From a checkpoint of a small transformer trained on Wikipedia.
Size: 16 layers, width 384, vocabulary 8192, 20.5M parameters.
Architecture: LayerNorm before each block, rotary positions, no biases in attention or MLP.
Training: a variant of Muon for these matrices, 2984 steps.
MLP neurons of a small language model. Each row is named by its layer, matrix (gate and up: input weights) and neuron, and shows model dimensions 0-95. Each number is 50 + 15 x the weight over its row's rms, rounded and kept within 0 to 99. A neuron's up and down rows have the sign that makes its largest values positive.
A block is one neuron, or neurons of one layer that tend to fire together. Before each block is what it responds to, as a language model described it from the Wikipedia text at the highest values.

Responds to: Clause-joining "with" and table pipes
L6.gate11:27 40 49 54 57 77 07 30 49 32 46 57 37 71 62 37 36 60 75 34 59 48 52 59 38 79 31 90 54 52 40 55 36 23 41 74 26 66 62 40 49 30 43 43 59 42 49 47 62 60 48 33 39 44 59 23 56 57 61 48 35 61 47 59 61 53 62 33 56 69 50 42 57 28 50 51 60 25 58 36 60 48 72 67 36 53 44 27 17 34 66 68 32 55 34 41
L6.up11:66 52 44 63 66 65 34 54 67 47 37 60 51 51 52 46 41 33 72 64 33 70 42 13 56 52 52 30 67 54 50 40 45 40 63 44 52 59 54 77 34 41 56 50 62 61 30 52 45 46 60 52 71 43 98 69 54 73 48 65 42 30 54 57 59 50 47 48 60 55 38 48 60 20 55 59 19 30 47 38 43 42 32 33 57 31 55 53 88 58 44 46 59 44 57 56

Responds to: Word-initial fragments in names
L9.gate396:69 63 36 83 28 20 47 24 67 46 49 56 50 63 57 40 49 41 44 39 38 60 45 34 63 50 75 57 31 41 15 51 75 61 51 44 36 63 70 60 44 37 46 64 68 51 48 40 69 49 62 54 51 43 48 80 44 81 55 50 37 46 57 18 66 51 74 48 29 61 38 69 40 58 64 51 37 67 66 59 74 52 34 39 52 58 62 46 40 89 59 26 39 43 64 65
L9.up396:61 65 69 51 23 51 29 65 43 40 45 23 46 48 28 80 82 70 44 72 45 49 46 69 56 53 35 33 79 57 55 72 29 59 51 49 52 48 28 25 29 67 19 70 36 39 00 27 30 50 68 39 26 55 19 68 29 64 50 44 58 54 64 41 54 45 57 52 57 29 52 56 70 34 64 30 25 63 41 75 56 34 52 42 69 64 52 50 74 33 14 14 41 57 63 60
L9.gate416:46 51 41 50 66 48 42 53 21 68 58 59 35 57 39 36 47 50 74 55 42 70 70 37 68 59 36 52 51 71 53 36 74 65 23 42 45 79 45 53 60 52 39 54 40 57 47 41 68 30 39 63 52 53 47 39 99 27 58 53 47 48 58 11 48 33 53 48 62 48 31 86 53 67 35 63 46 51 35 63 24 78 47 43 32 38 66 42 64 59 52 49 48 72 62 43
L9.up416:49 71 30 50 57 65 38 69 43 46 70 40 44 84 62 63 74 55 43 41 50 80 48 84 59 30 45 62 30 36 59 60 44 66 44 53 28 59 72 51 74 68 38 64 55 37 12 50 78 56 57 64 36 47 64 42 77 78 35 50 81 33 51 33 70 41 54 53 33 52 68 46 66 43 61 50 31 33 31 34 22 65 73 53 46 44 51 53 41 41 20 57 58 64 65 59
L9.gate471:70 66 65 55 73 54 69 48 36 58 54 50 42 51 61 59 45 59 55 70 27 42 50 35 39 52 45 83 53 45 72 60 42 54 66 27 36 47 42 27 56 20 68 68 50 57 36 64 54 22 64 58 28 50 48 45 65 58 41 71 77 35 39 37 65 11 56 53 54 62 51 27 62 46 23 44 42 65 55 55 70 60 51 47 30 51 35 37 57 47 76 60 35 20 47 55
L9.up471:70 65 57 36 58 54 17 54 21 59 64 60 66 62 65 67 30 68 36 46 31 35 38 51 38 63 52 62 49 53 59 64 41 45 59 63 40 54 37 49 80 73 68 38 62 64 28 42 47 48 46 43 63 37 62 43 68 36 66 64 27 60 52 50 41 49 41 62 56 66 71 40 46 62 25 57 40 51 56 56 45 52 17 47 53 35 75 51 82 73 71 46 75 63 50 27
L9.gate508:64 64 90 80 45 38 49 47 37 68 46 41 49 62 45 65 51 57 48 37 38 24 57 23 30 69 49 56 52 42 30 51 62 43 34 56 68 21 38 52 56 75 61 25 60 76 57 48 60 35 21 51 32 79 52 29 55 46 44 61 36 44 92 19 53 60 56 57 37 46 54 61 46 56 43 42 59 47 44 51 57 49 47 46 58 56 50 34 65 44 44 47 48 57 67 16
L9.up508:31 38 68 46 58 55 41 35 48 41 45 50 44 57 38 58 49 49 53 50 51 61 58 30 69 48 67 46 62 29 48 59 23 48 57 59 52 59 52 42 53 36 72 36 60 69 35 57 39 65 56 63 46 46 71 46 49 52 26 80 38 57 39 24 66 48 49 59 72 62 20 44 25 73 39 74 33 47 60 29 68 39 60 60 44 55 60 49 64 57 47 45 48 47 53 46

Responds to: Wiki heading closing equals
L8.gate143:72 45 29 56 67 76 59 62 49 58 55 35 64 40 56 29 54 58 50 32 72 29 27 66 42 33 52 42 28 65 34 50 65 57 51 76 45 45 30 80 55 54 57 12 48 38 58 49 75 62 36 70 46 41 38 48 23 26 53 36 39 38 49 59 45 43 24 39 76 73 31 50 64 49 59 48 58 51 46 44 50 42 40 61 46 37 10 58 67 70 61 50 43 44 51 47
L8.up143:40 28 40 50 41 71 28 43 43 45 59 31 53 29 40 65 70 40 45 61 51 46 49 39 57 70 35 59 64 44 45 61 60 35 58 52 19 33 41 47 26 61 64 55 65 53 20 49 52 46 49 71 49 37 39 68 40 48 45 40 31 33 49 36 34 47 70 46 80 62 71 45 20 34 56 37 69 41 58 64 54 47 36 32 52 15 32 58 72 56 28 32 27 63 39 64
L8.gate349:52 40 80 06 48 71 42 58 52 86 57 46 61 12 40 25 47 40 66 30 83 29 65 35 65 46 78 44 36 44 71 66 43 63 66 25 36 38 41 40 50 59 59 58 64 44 49 75 63 63 34 69 30 41 59 36 56 44 43 71 47 43 37 64 61 55 70 11 41 75 48 41 68 41 58 67 56 25 24 35 55 36 30 14 32 49 54 50 31 68 62 55 30 79 84 60
L8.up349:53 56 66 45 51 57 44 67 27 81 42 53 48 40 39 21 28 42 66 56 71 64 77 34 33 32 75 36 61 49 30 41 42 51 50 62 39 78 43 44 65 57 51 25 42 37 54 45 31 63 71 33 28 53 42 44 60 58 56 32 41 44 38 46 13 15 43 38 71 52 53 72 95 45 81 54 53 65 48 57 47 64 55 54 57 54 40 30 35 48 52 57 38 59 39 23
L8.gate420:53 37 38 72 87 49 55 70 48 54 40 28 62 53 54 20 66 50 41 63 38 45 52 76 58 57 62 48 59 43 38 55 64 99 57 48 53 28 38 27 52 41 49 53 40 46 39 56 74 78 49 74 35 46 52 83 62 22 58 96 17 22 27 38 70 67 44 51 76 29 48 54 68 44 67 45 39 54 71 21 69 66 32 59 56 52 54 37 38 30 20 45 48 26 51 55
L8.up420:64 85 66 63 44 52 66 53 49 64 58 63 42 66 52 71 53 54 45 46 80 65 57 57 26 39 46 59 55 72 51 25 54 63 54 46 60 52 16 38 52 45 60 40 55 61 60 43 45 54 28 57 54 46 62 43 54 61 79 48 54 40 34 84 40 49 58 46 47 42 25 63 78 79 55 41 37 55 64 51 57 36 37 46 33 55 45 27 41 29 43 41 16 61 47 40
L8.gate444:49 44 59 22 32 48 52 84 77 54 39 39 78 50 54 43 67 38 44 50 35 56 68 51 52 53 26 37 28 25 43 30 30 59 32 37 40 68 43 55 33 59 36 46 57 60 09 64 54 55 37 50 33 54 47 58 64 58 72 52 72 55 72 45 36 83 43 68 52 40 62 41 51 28 79 39 69 36 38 56 65 36 41 20 39 57 36 40 63 64 30 60 44 52 69 65
L8.up444:56 48 59 40 50 65 25 54 66 59 44 28 61 69 53 51 69 34 31 58 39 53 47 44 38 38 43 37 25 40 34 35 58 65 58 57 46 47 36 46 37 67 68 24 42 52 37 49 52 66 57 49 61 66 43 53 62 27 89 37 59 40 24 39 71 79 48 71 36 49 42 57 54 44 19 47 73 51 76 67 53 39 87 25 42 54 51 37 38 70 48 27 24 40 77 30

Responds to: Post-verb prepositions
L9.gate82:55 26 35 68 47 85 38 50 73 61 39 36 70 49 19 36 32 19 70 34 51 62 57 52 61 57 66 65 61 22 30 46 43 81 29 47 64 48 88 32 38 41 77 58 30 61 45 54 41 55 62 30 16 67 43 38 50 75 58 08 37 34 42 51 57 21 31 56 65 36 54 48 87 47 53 60 40 44 33 30 51 55 27 45 59 59 63 73 82 43 37 36 53 52 57 43
L9.up82:42 35 56 47 36 53 53 50 36 55 40 85 27 51 65 54 40 52 62 60 35 34 44 50 48 59 55 34 43 20 51 31 66 50 63 50 66 74 48 63 51 82 53 49 32 91 81 34 58 17 40 44 52 59 49 64 33 34 85 41 46 53 49 45 52 51 18 49 43 42 37 60 50 75 63 45 44 49 59 66 54 50 41 39 66 52 67 74 48 36 48 39 22 44 48 70
L9.gate196:39 57 30 37 32 37 49 51 63 42 45 56 51 48 44 52 25 65 80 62 62 57 35 40 54 38 42 58 66 39 30 56 58 32 29 50 67 43 53 51 67 39 81 50 51 64 61 58 24 59 54 53 24 44 36 41 66 50 63 56 38 53 67 43 34 54 69 64 72 55 77 43 55 70 36 53 52 46 41 57 27 28 45 51 62 65 44 56 25 65 30 68 43 56 23 48
L9.up196:41 48 39 39 46 62 42 42 84 38 30 29 54 57 36 65 49 45 45 57 33 59 34 25 48 21 57 57 64 55 71 43 49 60 31 49 38 41 65 51 60 58 38 52 49 49 55 60 46 64 56 44 61 33 63 48 36 48 51 46 48 33 47 35 42 41 52 48 46 42 45 42 59 79 06 44 06 37 53 33 49 56 48 30 45 54 19 27 39 38 45 73 27 66 51 69
L9.gate357:64 51 66 39 81 57 22 50 56 44 39 77 64 55 53 30 29 62 22 61 35 84 20 68 57 43 61 31 90 53 41 37 62 66 55 39 55 50 57 19 35 46 57 38 60 67 36 67 30 23 52 43 68 55 55 77 45 70 46 88 46 42 58 21 48 47 32 75 48 33 64 52 52 53 77 43 33 79 34 55 54 65 61 55 67 77 66 17 50 31 29 68 58 33 46 78
L9.up357:38 55 57 53 50 49 35 37 50 51 54 69 51 69 39 45 25 64 57 57 45 54 41 23 57 53 66 48 73 59 58 53 39 47 42 44 42 63 54 44 40 49 69 50 62 71 54 40 42 70 33 46 35 48 37 57 38 79 53 54 51 42 26 63 50 50 59 54 68 27 94 28 48 47 42 48 37 47 52 51 24 61 63 48 56 47 52 49 54 57 55 46 31 44 32 44
L9.gate494:47 46 41 57 47 56 45 55 55 78 32 56 42 43 57 39 54 51 66 46 44 51 35 67 59 57 17 47 25 48 37 43 52 77 49 71 43 49 49 38 35 57 69 45 70 60 55 40 39 38 46 52 41 55 54 62 59 54 52 72 54 38 17 51 63 38 41 19 76 70 39 58 25 27 59 66 28 39 55 54 70 59 51 37 64 67 50 51 35 49 77 64 51 40 42 50
L9.up494:41 55 17 38 55 46 42 42 28 40 83 75 53 51 46 78 48 25 34 62 66 46 65 57 47 27 43 81 41 24 36 50 61 51 53 45 30 63 61 26 48 53 29 67 71 50 11 70 53 44 41 35 39 57 64 24 22 86 66 38 49 63 65 42 74 57 51 66 33 66 49 24 24 62 28 54 45 48 54 84 54 45 66 45 63 60 51 39 25 43 34 39 66 68 24 45

Responds to: Heading closing equals
L9.gate171:42 59 78 51 69 50 21 29 41 31 33 36 35 34 58 39 44 45 39 58 89 23 50 60 69 49 79 67 34 69 45 45 55 41 48 50 52 47 60 35 53 47 47 65 59 78 51 54 59 65 29 71 58 57 55 57 79 19 56 42 39 68 49 60 55 54 73 61 28 29 55 37 78 52 76 68 41 38 54 34 57 41 61 45 83 58 45 39 39 30 37 29 76 26 64 42
L9.up171:62 60 28 72 76 52 67 41 58 67 26 62 79 46 67 49 64 48 40 42 68 56 69 70 61 47 89 48 47 48 47 48 44 57 18 47 46 47 37 55 45 88 35 75 65 40 56 38 36 65 49 62 34 56 46 67 68 71 69 70 53 44 51 64 56 77 36 64 51 69 44 65 67 13 67 40 59 53 32 50 52 36 48 43 67 48 30 47 55 50 53 23 28 55 40 42
L9.gate386:30 42 39 47 48 55 44 54 68 51 29 52 63 60 55 37 48 59 32 40 40 56 43 86 49 60 52 63 38 47 36 63 14 53 65 65 54 56 37 45 55 22 51 56 65 64 29 42 43 75 38 68 36 65 34 61 42 37 37 47 69 47 47 52 58 58 66 55 66 34 69 45 82 37 35 58 33 57 69 57 61 68 35 32 15 53 50 75 24 34 57 64 44 42 50 59
L9.up386:65 22 47 53 54 58 46 51 59 54 58 39 56 54 56 44 31 28 24 25 45 47 65 67 20 60 64 61 63 44 43 46 85 57 68 74 38 22 57 51 40 64 36 42 58 88 51 43 26 73 55 49 33 66 70 59 53 35 29 39 62 55 28 62 35 51 02 66 69 32 53 70 65 14 47 47 43 61 58 50 25 53 31 46 65 53 49 48 15 27 41 33 37 39 69 77
L9.gate448:54 51 48 48 22 59 41 74 36 42 39 62 33 43 40 56 59 64 57 48 44 60 76 53 45 47 85 25 40 53 47 62 58 72 29 47 18 45 49 52 29 88 23 67 51 42 58 75 45 53 33 67 42 59 50 44 26 55 42 72 42 85 45 55 57 54 61 50 56 44 43 09 25 78 75 61 39 48 44 63 40 50 59 48 26 51 43 47 52 50 34 60 76 44 69 47
L9.up448:42 65 52 30 59 65 42 56 58 42 60 30 32 70 32 61 54 52 63 24 65 59 76 42 28 25 46 54 66 36 44 52 50 62 41 62 60 79 41 37 44 38 24 36 26 51 37 59 76 75 52 50 53 58 58 62 63 63 41 59 49 54 53 50 71 45 55 66 41 60 48 55 64 29 80 34 43 57 48 44 35 99 73 58 37 45 27 61 34 78 31 44 41 54 66 42
L9.gate493:47 59 74 56 49 55 47 62 45 32 71 29 99 32 51 65 42 38 35 56 53 57 53 47 61 42 39 69 49 76 48 56 58 35 36 51 31 73 44 65 54 56 53 37 32 35 35 60 45 55 44 76 46 31 56 64 46 28 17 37 51 62 48 48 62 51 52 86 80 93 46 45 39 68 35 81 81 58 51 46 67 47 61 12 65 93 74 25 76 66 30 61 38 44 54 57
L9.up493:49 44 52 54 29 45 53 37 52 25 34 62 27 54 58 62 39 84 62 52 38 73 59 64 59 50 36 48 47 66 49 63 23 57 41 34 35 71 53 64 27 69 86 36 45 64 49 54 44 47 36 45 33 57 57 28 39 58 58 44 43 63 44 70 23 48 50 43 64 75 44 47 56 51 57 60 46 43 41 19 53 36 79 26 51 50 48 44 52 50 44 25 57 58 60 24

Responds to: Section heading closers
L6.gate160:43 63 58 39 55 50 48 84 31 57 52 49 69 53 39 58 33 56 35 59 59 26 62 64 47 54 29 74 30 72 62 51 41 27 49 58 23 70 38 55 57 39 74 73 57 50 56 42 64 20 15 49 33 57 39 61 45 60 27 44 47 71 23 50 42 57 51 29 52 74 52 29 45 34 56 13 87 35 71 45 41 55 39 47 64 50 49 56 62 91 59 64 09 42 51 47
L6.up160:44 51 28 50 74 44 38 78 37 57 64 60 54 49 45 59 52 30 45 40 73 64 37 49 35 31 20 56 18 85 53 80 81 31 68 53 73 58 27 39 62 42 34 51 44 67 41 44 70 67 49 47 72 36 32 46 54 65 64 75 47 38 53 46 52 31 40 48 59 48 60 28 57 39 49 23 66 22 32 48 37 57 09 78 50 31 42 53 41 51 58 31 81 70 24 30

Responds to: Name-continuation initial capitals
L8.gate113:57 52 42 37 34 60 40 52 58 55 59 59 33 53 35 56 34 25 63 22 46 42 51 68 51 44 43 58 42 33 33 70 78 44 49 37 08 35 57 34 52 54 40 24 56 39 55 55 63 37 48 59 55 39 79 53 24 71 37 34 26 26 60 18 31 50 66 35 50 34 43 55 64 47 67 35 41 59 12 42 26 31 52 57 33 57 19 60 43 55 50 37 33 46 52 41
L8.up113:51 13 63 46 24 61 19 59 60 42 56 59 51 43 43 63 45 46 58 62 56 48 80 23 35 35 69 50 46 27 70 30 57 67 59 73 41 32 45 73 72 49 44 60 49 41 28 25 25 19 64 45 41 90 58 51 30 56 47 49 74 67 56 54 63 30 57 31 48 53 40 51 72 33 66 72 72 64 45 72 69 36 38 59 54 68 42 54 54 81 53 41 59 29 41 41
L8.gate142:45 34 68 34 50 57 62 25 52 40 73 55 51 36 63 44 24 75 59 26 48 69 61 59 61 63 59 56 56 48 56 29 07 63 47 41 38 49 43 52 67 61 47 77 72 48 42 59 47 54 52 37 41 36 57 69 39 40 55 67 52 34 17 76 44 56 44 68 53 40 45 38 18 50 76 53 58 72 49 45 59 47 42 53 62 54 48 70 30 69 54 61 37 45 53 62
L8.up142:55 60 26 36 38 29 45 63 39 65 32 69 18 79 50 50 40 69 60 56 79 36 48 52 22 49 54 54 41 30 36 22 50 48 32 44 46 51 41 45 42 37 32 34 47 45 44 31 41 50 47 35 65 71 22 40 66 47 40 50 48 48 81 42 23 43 34 39 50 46 54 25 42 48 30 30 53 63 45 47 62 58 72 63 37 62 63 43 53 40 54 39 62 28 62 34
L8.gate285:82 30 69 33 32 51 24 63 54 50 18 56 56 67 55 50 45 55 54 54 39 51 54 48 57 35 55 71 50 64 74 42 47 48 24 71 53 58 88 57 34 56 61 42 55 51 55 63 50 69 99 54 14 60 52 51 60 66 43 29 56 59 40 72 55 38 76 46 32 54 45 44 70 63 66 60 78 60 47 34 52 52 40 50 70 56 44 51 49 50 38 81 45 17 68 45
L8.up285:63 60 21 78 39 62 57 61 48 43 65 36 35 33 52 68 23 61 49 66 46 39 59 60 16 32 51 66 78 47 58 54 47 37 41 57 43 54 40 57 43 47 53 65 92 74 86 56 54 51 66 51 27 63 53 74 45 40 50 64 44 72 56 58 53 38 57 50 54 50 27 41 29 30 62 43 61 37 40 55 48 29 47 39 74 38 38 87 66 40 58 53 47 54 43 79
L8.gate413:35 62 67 66 42 56 40 42 36 45 47 71 37 67 50 71 29 42 59 52 34 30 64 45 43 60 40 74 54 66 51 85 33 68 41 69 30 45 35 52 72 42 82 37 77 45 24 69 44 65 62 35 34 63 57 43 35 45 46 63 32 61 72 54 64 48 50 33 51 47 47 78 36 49 50 57 52 72 60 40 58 21 56 68 42 59 40 69 58 59 50 62 40 77 44 34
L8.up413:67 57 53 34 76 62 68 13 16 47 60 66 64 37 60 43 31 67 77 52 50 47 44 63 33 44 52 61 23 46 26 40 16 26 49 25 51 73 44 31 99 41 49 33 53 34 71 51 33 62 61 65 31 44 61 66 21 31 45 50 39 36 32 51 64 53 52 50 35 46 49 38 34 29 59 51 27 37 33 48 57 66 73 63 39 50 33 28 54 60 47 57 52 47 43 46